Part of a small language model's weights: MLP 832 SwiGLU, normalized queries and keys.
MLP neurons of a small language model. Each row is named by its layer, matrix (down: output weights) and neuron, and shows model dimensions 208-303. Each number is 500 + 25 x the weight over its row's rms, rounded and kept within 0 to 999. Numbers have three digits each. A neuron's up and down rows have the sign that makes its largest values positive.
A block is one neuron, or neurons of one layer that tend to fire together. Before each block is what it responds to, as a language model described it from the Wikipedia text at the highest values.

Responds to: Career-event verbs, esp. "made"
L4.down22:451443494487512532563488532486458510539515499516477505463497513528502513500530460506524487498483469494480539517505491515530480539464514518503510513496505536484502503494519475497516494485473532472508478540471488514438504486530537512476501466533480470517490463540527415521496480531478533530
L4.down31:520538474487488429516496523484530503484501479497531486530487496520483494507534518500486513476469508526499504472532519459531493490537530479499541504497512481503451498468474437487524492472475517519512484509497481539509490506522500527514489503478480527504466506475471497500527484480448519497
L4.down139:532500508507478481487520513510478468491464515476486491479521512523465473506486484512490529460485522504490486484497488505477524518517495499458452483459495452453506510465498513542539493504477462510533487488495495462488542486527483501487457441496523489498497526477487528531523474478499519507
L4.down272:501455496487506511479512505542495516524473515468471493525444487507490537483552505527555525498496460471545494497518461527501538510503525476506522501464466508519489515494499502538506480502497523506499492532485507485451501470529497485498508489449490477475478480474474467510501478505487537460
L4.down472:534504517467526500513490502506520493540421500432558496489503485522489544438505527496515507513499508502495457493502504551469489431483458477514525500509487526485518507484519497494531457539468490533461462483528480450498507533490537485516494515495493435549466470511500544510490457487518485530
L4.down573:510453519521554534553467531475509442504523558461492548494519518538485458494500527488500530507500470462499507457491488552505501503481487511490488467511567478523503463489508538506529513530496520492458537442509468486525527487556491517460516505528513479526518499505581517498524534474506519492
L4.down645:487517512503526515493449496515495527477492523515469474480525467511524504509482470495492481550506484526503481485456508494486524476546498449475453491536519504477567488504522506477437477503448520515531511518487538443486517496480506508485514472474504524493507494538495513451526503513489514499
L4.down668:483500431467506500513529521424525506484510523472512498510483482521478494494458473475450512507534505470447467518460505527504531507465513514516509498466485535498523473518551493508472518526492473461481542541528509468498475555546518530480517476518508503520535508533494473467516496500529496472

Responds to: Name-initial word pieces
L2.down108:529586513457495459526529522499499484507511508490485555500487501534549514535512471525476509502504518531518476486497495482476508500485509510494495478522520499495491522464553476516454514474510497452480497483485479489512485499493501479431483520518503486524475486487497525540467472509496537516
L2.down349:527507482480524507468495500515516511514466516512510484522507485479515475437477480482508517456498492486479459480540492509486482481560489497506505474478489442496485505544492526476521494450505534519501482499498507493496547492469484505545490517513486521496509508525537510519508467486560467483
L2.down394:456447519513509506516532483508524487483490484545509537484488463505507566530480479511539484515527514508497507504499510507507480454505501543481482500428535506482494545489487489478467516465483499478492511494491510508508487524515515463498570484498493505470495469495508484499485511516512498526
L2.down664:476480458529489494499532470512508507506547523499518511530545544487490499469491499487550501467530545482527489495469493474481518543503482494459522504499481499523511474507488485504475511486513463542489442489518514524471464530513537490498463489485517534473505566470511483488523498469483532504
L2.down665:512530502489480494494502438507558472470500497457491512472488535425465492457505528516486482473560507527501535447507499529525511512524547488458494511502501492538498484489493499492501499488496547504502482487519515506523475534544471469528544541513526506484493566469526455496538511506527486504
L2.down666:556479476468512517471484507534538468484518485538496502519514486493508473451522535454449457491480528522471543472523531521498504490485481465495486464441485506478484501545512491482497470516492478467521521525517510469512496512505474494506521495501525570486514515499506506520491542521527540520
L2.down715:540521470526505480470490492496500480481502497499517526433489503518529464496486465491489465461506566488503472502477496459516545483524502514493498520456522509532485505478498538508521486516500540530496489504447510524529476519537503506506502488506474521494477470514490501506523505529516481547
L2.down808:510472470522494492442513543531493496484523482505468535474479484470488485458519516550494534487520470490501490498488534502496492491523485501494457517463464537520457499496502475509459509512500508515497444480511507518476536509519517500497519487486536484455524492545472529534529484460508511566

Responds to: Name after first name
L7.down167:474478487491530500476491518513512521505514455478500503493511478569510532517506500502551496524493474513471525502495484556488477500520526531463461486498471481526458482506459501481518493497491518537538430471475479543499496512511476471535547500491517466499503492486499528520481488491488509501

Responds to: First names in names
L2.down55:468576469509512484507479461476478500501544508471490493500525511502484508502466536531515499512507470514514486527499488473469440435518482448501526507480493502514491528503479465489500492500477486458462549494513485462487470555562567501497524496481478440518541471455523486473534444488520510484
L2.down110:528494509424457480525504503488446465481481515495518540498546487487515459482489506534496459497520510519503503490482462508468517526481500518496442488521465524477533499506482475451515525492501532543476523529514485525542464484454507480458529528512453508500487478520454533485445509526525502500
L2.down282:494486516483453515442479471529491499515487503512473460527498492503472504531486503525516511536504530490457477503468509524501464473465473467478494514541531496511497459499499457498468469489556499457532500478530485514528529487502482537508484490489537478500492459515529489490499505471512531521
L2.down432:539522531502505494525477490477531503482510523504519548507489509462536436462474530473521501490495470494462484525467465496515554520510500500478509507493522506538441453483485490501524479505493488516531530473547533488485525467539492489509492474506504478523498473495504510537506437475516460454
L2.down451:486487500503469505491475475532527508471527556515513492507537521455495498439497532481493499492472472503515517452484515475480502504490490501486510550517484478483467519488493511449490518533516453550516472481479500541508541514479533480530516481540499488476488509499518499491484493498522536511
L2.down570:498470481490456459510486482468465474484535487469534524522502548493508479513499472460536504538510508553487506476499457499480525504475498431455467499478454534507433501516487487517482506495504470478536480486498482497483523471512541522527477519477491547438528501456457459467516474499466501497
L2.down623:492476521514501510501456496503539539502517478460530528524506486503492479499528505516515501495516529462500494442478506491484498528491478497548486493516478461459511489542518483489520511461491494481519518474528469461493472451493512441554483503556498505523484470521519529497509526497525506496
L2.down682:510538507504522511477543486472516475480526541508428488504525520485472513521475510494550530529489467452516531519516451512454504504493508466518420477462496494467498506489494473485509538518529513508512514465538485521512477492510480510518493528471480528525515459501499450476496477522492531445

Responds to: Word-initial fragment tokens
L2.down28:475478508464492554461490428493525475526478464502495516555501501484506519466519468507507489460518494503480459519540504509512462485510494481480508434497489505479499469503478458460463514515487480515537469501501525522474536544527472541530488526479523461512471500458488479545474473479501510509
L2.down122:538537503523466535510511537493474508538482535509483540495510471443507510455508516519476511508490477496510498537469503440486453461544462497524484499497532476514522526513503508517510517492537482499470455457483470459498457561495505518519494497480455457536503520503486492470483479524444529496
L2.down325:531490462516483513494449511512491508483510499458449549490489502513490524477479464496461511478470530495513506467497470482462515511548484525588468494507522436478499543501486516470521499526476469497502504476508512477508520520536485467483480525465507476494551473504465473508500462486508523507
L2.down413:449478546515479517465485490477520521448458481493503514518520509533483493497469483460517536515488449481470479521456525483509492486496495488529486496589493515478490484460480515510497510438493520484445478493490528483491497506519514479492474503468521487484513471512540528519450494498506544545
L2.down489:504469506536489536464517456512487489505450531476563501530486472465495497471506485503545457538470498473490510539506533525488492491464508443448452500449535504513482493518498569535529541560513507534520491504536534489453539532478501517527485476502531489490450496478509580476529526490500488496
L2.down648:486496501457518512494514448476495471453527520490524480514498486448470527483495473540508508486543509520495511506474495494470439474479500481507501438473531471524511464461465466520486518520484547523518531523518516498520509524496512531550524501513494469432457484490456480502483500488493526506
L2.down751:522506473516513487468444520489506466516497516458508515440507483536482481540533507540468565475506509538459521491522492487497536504545489507513503507524478509429488534506562475478550501500499480518513508509552483534508573532517509516500488497516526515518482496490494517510477524510535466463
L2.down810:498496484475556530478493441514519463477494481479498496508526531469535520431488477544517493499523505492497456478524493511503480502494502499486502500497516507507490491522480519488496501475534538497517485496491504536499548571550506490507503515468516454492497475471529491519489486489545482488

Responds to: Inner words of proper names
L4.down53:530496546459524482453544483512516439481479472472503539513480483446535516474468472480528491503498554511536520482486567513478509492508507480500488530508464501515495526493504535531477550476496480531503496521485540464486500518485468455505471527492501509476516503493493508523529490473479521492
L4.down226:514475462484526518484476513511453479499483509483455478534443547510447475513518521532465509495499482532502499516484491507507489501502530500476429519523476488469513536555477549483493515490517476508491492515473508501500484485488494501508511502525527517512519560482524469537471517493493478511
L4.down467:512447545494480490540493478527491474523491461486464485512503496484480468499436518483502454483534522528485501538490518454475478510528473466501486459494472523464462579515478536467481505475501505499461540471477512493487475525508493505483485545468499457505521517449509462509478523523531482503
L4.down552:535485497497534499469496459540502431509522524475489505511477501442482486489519480473499501467545505511499490435512548554522491494547488469472521536470477473478469486522506486526518482479487507465480468505509475521516512490511516505491508476501523479545472514513487531516454477467497463495
L4.down627:510521504503490509520479469497548460479481461470456465473424493499521501495503461491507503494464517573523452488500540464497497498507519505486500475508472495460457526517487513531507542493496520501515525535505496511535491512494462535480532468518524525498491513492502524449484507511509501520
L4.down636:486462485548480528445544493514530420483472493494493475531508457490486511475536508544499513516464499454488504526483470545517529501494522480480509530526501510476512532463518485525527503495535526499489481489496496485477513527512513508459480482467463484502519467514527516480492493472508463506
L4.down662:472506496477520521500543504513497527525502492482490481466482502534529540467495477501512516547496548525484542497501489462510459516476541445565505547518506540461487507532496472478514497526557518551453494459503491506524486475477521446537498502499511484450508521502513477536495496533492484509
L4.down749:477506509508473458485487553471508485482494484520491480489505481494451477520497459466499505561483546489496498498509506501500483516510478471489479534518501508491488514568497506518516461482496491468479485537490469525519525504520511490481515478530485479483492471495508516462469470464472504486

Responds to: Common light verbs
L2.down49:483502520469520504506505493509477504512533521504510494477460510517529450487500506519508497525506505487479514475477515480507484506503453535488477507496528465507481555491466484498531445511485491485495498495496545469521505553501510495467499525597495517506544507499540442501553519511525528474
L2.down162:510512488475512506479484488459468514471513506533509511535506521514464442473503462469465467492519487486516527474527516533480474491478470452518454495479519504512498487543539506537508505557501512483461500533483517507492486519461499485494446510487513470487493520473522450543544516478508497517
L2.down223:512514554479488512463504504548532493493500486500525533493467463487509471503502517459502476556480462551565510488487510509501483501490485487480492514478546512520531458482503569525525506524483494484490508543542499514504519478511553469472521529511518491515451533490477514472475518502490483509
L2.down238:516501471526457498526563487493462511500521465489542501487526487492492543499500499513510502547491520503537490472528544552509493502504527496513512511480491533496499490514506531484529479511520511519501501487511492511488513443519521520512523525499498547479487462523474492502509502533491473540
L2.down257:520531499466541509539505525525509517492519533518528497499526500507509503486521478540524519473517469476480553543520488513480516525468519504503513448498491501471555481514488497482552467444540508490533504508460486503504495518495508538525544479524487539504457497479524517512460511545543463521
L2.down372:507521456507505481552493506532486486541490527501520494449496511451476533497473507518510496481489500511569545493488498473494509512477517518534461491481501513551454491544482512477499466534537511491554513550483454481502513501533531506495489462507488497485513512495482504485494520440511500470
L2.down518:510528475453521508488452527511493474496533496507496496557532512501469529484489535504488483479527486480479493515564496489430489475463491497504482499520479481467472488521517538490489485508516505443485519486497518503498483497507473493491526474513472501477444480455472527477540509518501515472
L2.down712:470476474460495498535511502477529481479535483479482509485492519440552511495526507498461490525532525520521478495549513496515516512520453505515465518471517493487509535522538503493542499538467501500494497514485434453464497496523469478486518540507509501479520540473467506507431509461498528508

Responds to: Verb after named subject
L7.down204:472486480490510525543499495502484529522520507478498519473503536492468499516494521493499495510513551484513550486514502520451516515458508543487447472473527487494522504482506505490478523488533498525510456544507483495474511483505478457523474487523504493449481509512531509456529552477498518496

Responds to: Word-initial letters of names
L7.down430:522479494507566509508486500461458502484472482519508503509475478492491505481511514497478483503479486523456554520487487497493492537527523487545534487520539504563509498459522515535524518536522473512518488516475501514478521520464495514465476507518466454497489513471475512489533496501474462496

Responds to: Place-name head nouns
L7.down389:547516486538474495531500484498538467518536514525497515527567525527498482467530497481475509529497569509497466493519519515475501478457512476477486500539536498507543506508492499499481447518511449560482536487519479475521549523532514465514488494474516513459480478485487523512498470488488511531

Responds to: Main clause verbs
L2.down138:501481484502480549517529471499545460517496505516483540454526498505466490509491508476532476557506505505470492503531485494517452530466508485502484505550509490509522486465532494584492492529492518504538534553467471513495496471540541508526498497487492489460524491519447489503489470514502514465
L2.down150:489522527520492491496468494500497484498518489459505501492484497491515490489464535474495508521493501556475524474507492534526496501484516461519545505484571523511523492515514546519512494485469529514507478506506520512478455497518556504502502447517473479477508486463519496511509539542512508482
L2.down185:479564533532528500475500519457513506487551507494515453512537469513474482562470543516464517511479481463484489528504507525479508504508501532521514485508511505516530506471512510507536453507519454480487462485484493505511515526473496537514519477553489485457492491529533463506492503496551476464
L2.down243:475456501485526512528509505555514493508451520477534473516522485479490530483455495506502529468488484489532477499535459485455496475533488485528521544500497489511510465530422433510500455486468478498521463487496515518507474450474487498493528503476458487497529506443514526500504494493449583547
L2.down324:515524466499492505463487502519495503488496518492477504554531489526473458499544525426518474470510509484502513490500536496523519507488477521493504458498446521508496504470496507487503519498507503458490543499513512444480489516528499493510539503494516515430506476511522552495508495466464561447
L2.down553:534487445492506485511502542529487464485510486496554463510533490469475479496524512449500507528497465439513475486496491543502527526479551493500505509481496508530468500506544438517503499509507513505471503527479534489498487497493524537480538519505511483476497500536494507495486537517511482486
L2.down685:511534510488481489511486526471472516462564575517453492522502514462489514509428465482502505539537480495497524529491448469514496491502513509460501482489500506492506485520502529508528498503499525511519540482506496535525477510492443523544536463546522461448485464467515485484514515516563532503
L2.down826:477540479490497451476473517487491475516535527485545492556483486494514502495502534464496461483496482485474514520490502525485552525507465488495518515509486509458487489489520542539519474490509496479525532487539490496487455535535510464449503448507518530458528449467528510475499507546497478496

Responds to: Word-completing suffix tokens
L4.down27:513537449511489495464523525527444553525537532486498526506468513485519500552530505457485498501513532537501487526479525483516491497519494511477467468524458471489497523450512478485532477514524444539529434496524503478474480490462495489542474482532531483507478491476538487506491483509540484502
L4.down224:484485543541496512475472530516473512459501535503535501479521509463499540493523483506459492481506535518533509498506470502464487499550489495521539497545493460469477448497478513498495532497525475501478503535483537486544523515518511506461448524530522514497508487479472477500535523516479476517
L4.down271:546518515510498504458514467530501515490526457505511515513544550476503518532488495501482467458496520448537509497514474528482460470498529531540524468501512528518503510501508476448459527508520528484487480470500504522504517504518533535451469483541480496496462448489498509480492508494474514522
L4.down288:518541514549491516501496484507528516464514480558462518488535531445501454484464479485513503472537478524538473498528506470477494482507482459531520526494505493473502489513469447481523526503529505522479522496495550482485511508546527471498493515489466515446535493471481489468480518535506511516
L4.down334:490500513444505527499458509502474549489510491480506523484507496522474512437498510519507464473482505455507513501546456559534493497470527498498452498506497522509505476473526521492485544487484474487479526499528483536506486520474481532459511473506540491482524466434534521458506518520489493532
L4.down357:522515523525451477523502536483500484522485495482495494490499510456511511519504505467485467496503480509512460482516508506496518449483498480472503503457469493413485536487532506485525485479473479480514481512548516484518467494487517484576468503481543508472471465520484479521520447493520524512
L4.down764:499496501466485530501503481458492537479518516487478502499484526495529526540510487476541488476520496520578477496494487524494476529482451524498506524459488487520459481560500484495524485502514478511549514490516528477506475517454521480474552461489500491492530476472507495495526515504527512524
L4.down814:481476523483548526532495493485530484487532505488515510498502507502505445498536493514538530480509497476469462489517516502520473479470478514499493500470463486490467513523522532517507518508512527517498477493517545497502496478521505515491512521509509468476492535474514499546476499461494508487

Responds to: Start of proper names
L2.down256:527561486520466513507512517490527483491541522488478496503505497522478517487478476497497507534464483540502507488544511524472523458528486499480490464547544493464493483462520486507477541506473557548498520542507513476538501505512484557514458529536527471489501486508491446499530549488545491508
L2.down334:487496493487518455502500513511503485479552475510490546510481483471499540499478470531531521492516497535474514490502592508446512536527522463504523524521540510519513519505485482469510518497517456506457511510538498577515485532452502506503507516549507508535468514422491511470535482525533480471
L2.down383:541521443511503490499494491543475499511498528508527500511547489436537502491468491498489508533510472520453549506511496513472520500508483511489511485501478510532537508476480516492513485504510504520514501512512529466531471560524506444506496504516544486459492529493471521510509484497474501554
L2.down438:482542476491487526537521465489503524498523552513521492478498489458532525516472505504517501470512515444476464475483498501474507478454507531528532509476510523506525476511479488541541454480477505538507504516479540464515468524487524498472498488465491480488547490533465480514512511501493506454
L2.down439:531481474467505518489506508503561502527490470456492476482480491478538483481501510527488480528544507490497500508521488502501507544510544493472502471517514534448519487512443520463467514475540486485497513495511471532558535462537545538506524474510476489496501499484504503526475507529475443503
L2.down476:554487484536516497466474454506521530520532514500463529482466501478518503461482508482459500515550490462471499523545467501457474472504452480487541496542521485485454519477477487506516520508512509470511485523518506473509476517503530521519487488488516507514479510491532530505480472476516503518
L2.down509:517470495463457496512502491528507495507500452495518488471520480484464539509482487491510456507531510468519495485524485511519493507515495462552508461522469472501479525489488432517465494538468479478461492523493503461520436494483512463516494524509491504557527479502524538512502565493553511494
L2.down741:556517504521532508510448521491485467528480483493494522484497487409470492516455504523510502459477497451493515493568491511460434477496510562536517506483498496512492524527477493492523497516527528486506498480515497478456489517494491538530500507446516471499491530520494445508508502511518537535

Responds to: Capital initial of proper nouns
L4.down5:487536476506501492500468556469483527488506515500491509536519508522496512531443467491456494517465516517528520498544478511459482504490500474529498520488533480494454493523464510530510528485503516498506493504490549560529483545491533468509509491452457506477453526517461453507500536497489507486
L4.down109:498513520515518500511506487518491474511554493450507532503511484540495513547481538525516521502518530535498500494494504505476502504513492495509519529500525499502499528491478533524492494503485485479488471497520513487543550471534502521504509500499517525479538520489455509514454510472477498538
L4.down115:496494490492529499481515459481499467493504487499515520514508527504495535509474517474528503497495468496519469486478469483485468500474493524509497498481465468502477475491493491502496508522498507537485482518493519504497515552501529514497481515504509472488519510483452528502496480537507506516
L4.down277:486509527481487524517522477531418490509518540490513518477513466494524499491474501494512514515507540482525471547508483491521522497510501522475464528483477510539523503490533485492476542490520475488542507475508546493464470454469516485485499497555459533464462461517493531511528479478452485473
L4.down338:487523467517500506505522519487546512466459498477506511489504527509524476479514490513499550526538480502521505524558479500455451482526502513513513510528450477514544508503475490476524504484467502518465561477503545524511525522488518495511493489513479514532503488520487495513504465467487497496
L4.down414:536467484499519530473518489534491495500503537505483504509497495515531508535483506469473513484505516539469472477486510507506542545496515526485499547518500509464530501515485518474487505545528511516451499501487524530494488522496549505517513541557481475488527518486524516488514418524511518537
L4.down432:524512519493532533521466553462527488487466463519461474495526483495490565526458490520526466502522488536526533532484524501492512485520474522490522480472495482472504517492468484482485502544512480519458502513520513483524491514470516512542528511481497473486519502497504497507475471538512495489
L4.down706:498471558488543537480462492485511483501517542473509491504543487481537499477462474551522469541509522499503507483504521474489499576511472511575535464500490510474535502500508508506469497469527518507527502530463488485497517510457521513453515504501523492501484461506488465537499552517506519525

Responds to: Mid-name proper-noun tokens
L4.down36:468494500478517489488512520541515511500493529527541478515469529497534516467491491482488483496494521519497502507512487532478533507486541477503504475488433465521487516476530505484493520509536472511485523457502506502496520519473526487504476498514459480499491527519504552483479540501525517461
L4.down77:484496528544530472484538527488515501500474485496494498483484474483468492472518527490529496510473511557450551502489557513484477505500514489516465518487490495528497473473445513536529526511484494516490503476482487498496481541490523499473534486523559569460514515504475533481488481458519486542
L4.down135:533541496500519499491504512527470498458495474514540520504498490485501472514508487438521490441517491529476461517488497478500504493506481480525494518482450466523495499507517443502515477558517492519516479521471543519495497494508499531519485471503498494529512472477487508503480523504494516492
L4.down215:506514515447521503490481463458485515567527454495507476535538512484520518472543492478509525498479500498538497509490499492496465529501527520483475466495483489435503520510470501521530513497504516491463504503477480483491498523524504496486468473465537486523495534488504485512490498517517485426
L4.down276:498490494506500513531482499529476455490499493454524514509517526498527492472505499503463469467517471528497518467468480535488549544496483533502438504496505537478586471502466523505510520472526482495445458546485473534530420516507511489525507514511514483535487473505529509525496501481505516521
L4.down333:494522515514513480486513504547510481527533509519531501532485526493483494475496534495519497523498491496480481490508507539499503486528533462516508511513507531488567484509553534455489520468476491471540493490511498520525499484519481488489498510474498506454498490457492530523480481459543478482
L4.down691:482518521478489529494526516498505507488481518518479515501507501507536508532483552507507497501513532482463470484479502494527537517453527498538467496501497481485554513495464488513496517542490523519505439455492469528523522483465510494477460476504530506485500506511516510520480523530518533480
L4.down806:481496483508543485510524522465507523468517494521488451497503466531471489515440524510514484524466528522514477484497517489525478481486519468475529501495454475520483487529470508518514514534511568532463473505504498540504485537498495490497517486475507539490519466498467491515475490493481532493

Responds to: First names starting people
L4.down241:537474495523499521485525519533467518485522523501510531527480507510477502556498466495506501491517507491489524451508538471466464525489518498499455475493549502513532494522471495517530506500503504494515522525511525510499529509485484528546436474497508487534528551487521453473534475486497450517
L4.down366:514573493556512510472508495512514478469515515482510519511500503496476481485492509473442497484510483511515532509502482478458481509469474456496487471533456470509508506478503490476559525485516478484465487497515510515495513504495505475529507511510487485507490498479505498467485490524511542497
L4.down386:491524491544473461476458514545494492542523480474496490505454527486545545510450493485519467516494550469501516465480529486544504505485473499510527543532513516512512524488531466539537513472502500481486506511553489525507490504476488480491510504469493511457497479509542531522514523501459496524
L4.down460:499481498483514513512498521534528533506554530479490488526499476494473532503503431489473521451554470508530542483518492491485483464476504480532512487475490446515471558514508498503476537492516542498524516488497530512494502508524525505535467498477495535510523490484473502536463511497484494438
L4.down463:506505486463524552501465546511470446496492507500492498515518460499468517488503455479475515487480505553534516540499533516514476465564468470488533499480481473469496520463513512508517500504492505535491464490481483499520468464475519505516497483489495497502493494487497527481483500520474509512
L4.down648:501481482519504535507467554563486478490486489498488523513463498492494504502499520525553483509479523474535517478497464468519493504504486484517505508470498479500560534476501519524463492496502479496468537531507478449468481470524489490528504559506466511507541468469517543487463473497528529509
L4.down711:495488467474473480492532508503517482513504478506466477502476507497472479492491539485512504517523486486481561511507488517467498517470530490466462474502495466529475483498475519468436502469506502483519482478523479477487472451493467489530490537473494488506491512470503483453481509499501474514
L4.down771:508502492526553510554499524489539465523502537492487530520507477485487465489499505475492500491547525515510537454528509477500499463522479516522508484532462502489473483523488486506521527503511474494518467498472541468499526509473501512513519492578523481466524487475533483467465497476532531508

Responds to: Surname prefix Mc
L4.down64:485492500498503514463528524488515462485473551476518477510483502480508491491540504531481426488530493507471466506517511510465461480494504503518471516480507475476526475495504479452490491475492518517494522469498502490473493472566482531515473550519542470465514474495535472496519524542522489494
L4.down111:482547538490496494489509488514490507476466511511517459515504498492506514476505448506492526487504487497485468483497468498472508514489496473531498473507467517492523527533516499521498474497490498476517490489464462519539504497457489555479492474474459517490483484457471485493498503518529510495
L4.down351:525475484524458495508470495454478522487494508494520507462494535488486506507549463512499517525514471471498505517524500491537484471512512514491462489459463578501509476483452504530520446433524482465482492474491499567489527469508472485494494498489496524518483527454514500520527539536441465522
L4.down359:543496474486535481488508493509474503486510448506478499456522457467495509494470476480561473519501524522491487539521508454475479446502502504473468544493520490526549516504467491489560511534495485497462491518511508505546522513525471484532528532553444527517500523466509531517493507507499484496
L4.down420:453510454456528458493540534506501498538495546481516506498493476473527461492501487508478499512497517518492488545468485500500492516482493482498521450522497493496517530523515501508487476517533503502507493505531462485525511509503494455481523518473473528463477465521521538481504513501502487472
L4.down470:496474524518479509499480465535451527470505532552522483471470487543466503546453493501522495499533498496559486490525487493539526514511510540532528470514489493504456511480484536496468500519517497452486519494459486498512485513480504490504485512482484460506507460491518495447546523545478512450
L4.down556:488495517522486488475471481494518492513513472505478486517481447488522520511519528469510497504482508503509476428486483502533524523513533515547495477492484553565540495483487508544502477467487428514501480490485522507522552506447492514484530468488498490510517503502448468523498549468502511479
L4.down695:516506498502511524479515471479525498446531548527544516504522513460513514543488485448529513489540527480438522520476516555501478481483493491520522466476509501522476464526476492512532518483528539503491485559520475481501499478522485449528508550536484477494521555496505531525495490479503501486

Responds to: Name-initial prefixes
L2.down63:479485487525561523505493436465501504487470473511484497508504488490498495472503521509530528485476564528486485510505498507462494530538503479472516470489455494521479483482494492469492439494486518514515478483525479509500545496504495499476515483515521484485490506533533497507472495473517510440
L2.down103:506505482495526517531496515530479485529487474508474453462450490496505521454469487533489509536534546519517503472528517513480466509468495513491496458514542523520485514450509486485472519492505547553513486497544510493493530492486455475539507524483510447509524506507522503527503474439484487499
L2.down275:510523488550501514495496545453533456463468470440530483493447500488531571464506489504561473503492519497483503490529511513513552476490517527508511488482522536518488497524512470501487535530501512519519483478461462467524450521550535538488502511506471464556517485481514471508497492503511506496
L2.down363:505521515441492495523499580459508522531472498510512519511511516504479468522507506474509473516507519503510488472532503548489485515477533526492553525505501499499501461494443519505515482476496473553500528515508505501524534482514466558501526540500519495529499554575499463510509448457499506511
L2.down389:522512471521483486486507505485562461493540485437512489519516494428466490485493537529503538490527556484521489513510522512492503508500507474485482509497491492512504476526464515538485478524529510499498479540465510459549538521509498451482514466473527501457524500488463482506468504456524501469
L2.down414:490532431493474498526508494509481484471499504477495527542515511458503530476490513502545461486536476490464531500500486472511485506516480517511471509500524450489462514510471475484503507492488447526497489521517490487492514519503531476497493487487569476496494522552522522510508510468506513503
L2.down510:503475496547509440448516486570520537512509500506523522490487489526465523477540474518456460530521472487502486472494504482513533524476544520478497476477417458509504492511519489497507496516493492503492466486490490503444497470491501450476477511498514519545506530489473481485486527507486487478
L2.down580:487546504499533480464512513501519481489519521504473508517538502493501486483521483511480470477518517506532485492514488526517536471458520509488484475519521520525448490483505464492482477493568479569488520492543497476477473488468472517507522498509532451478504502483501521499505510520494501443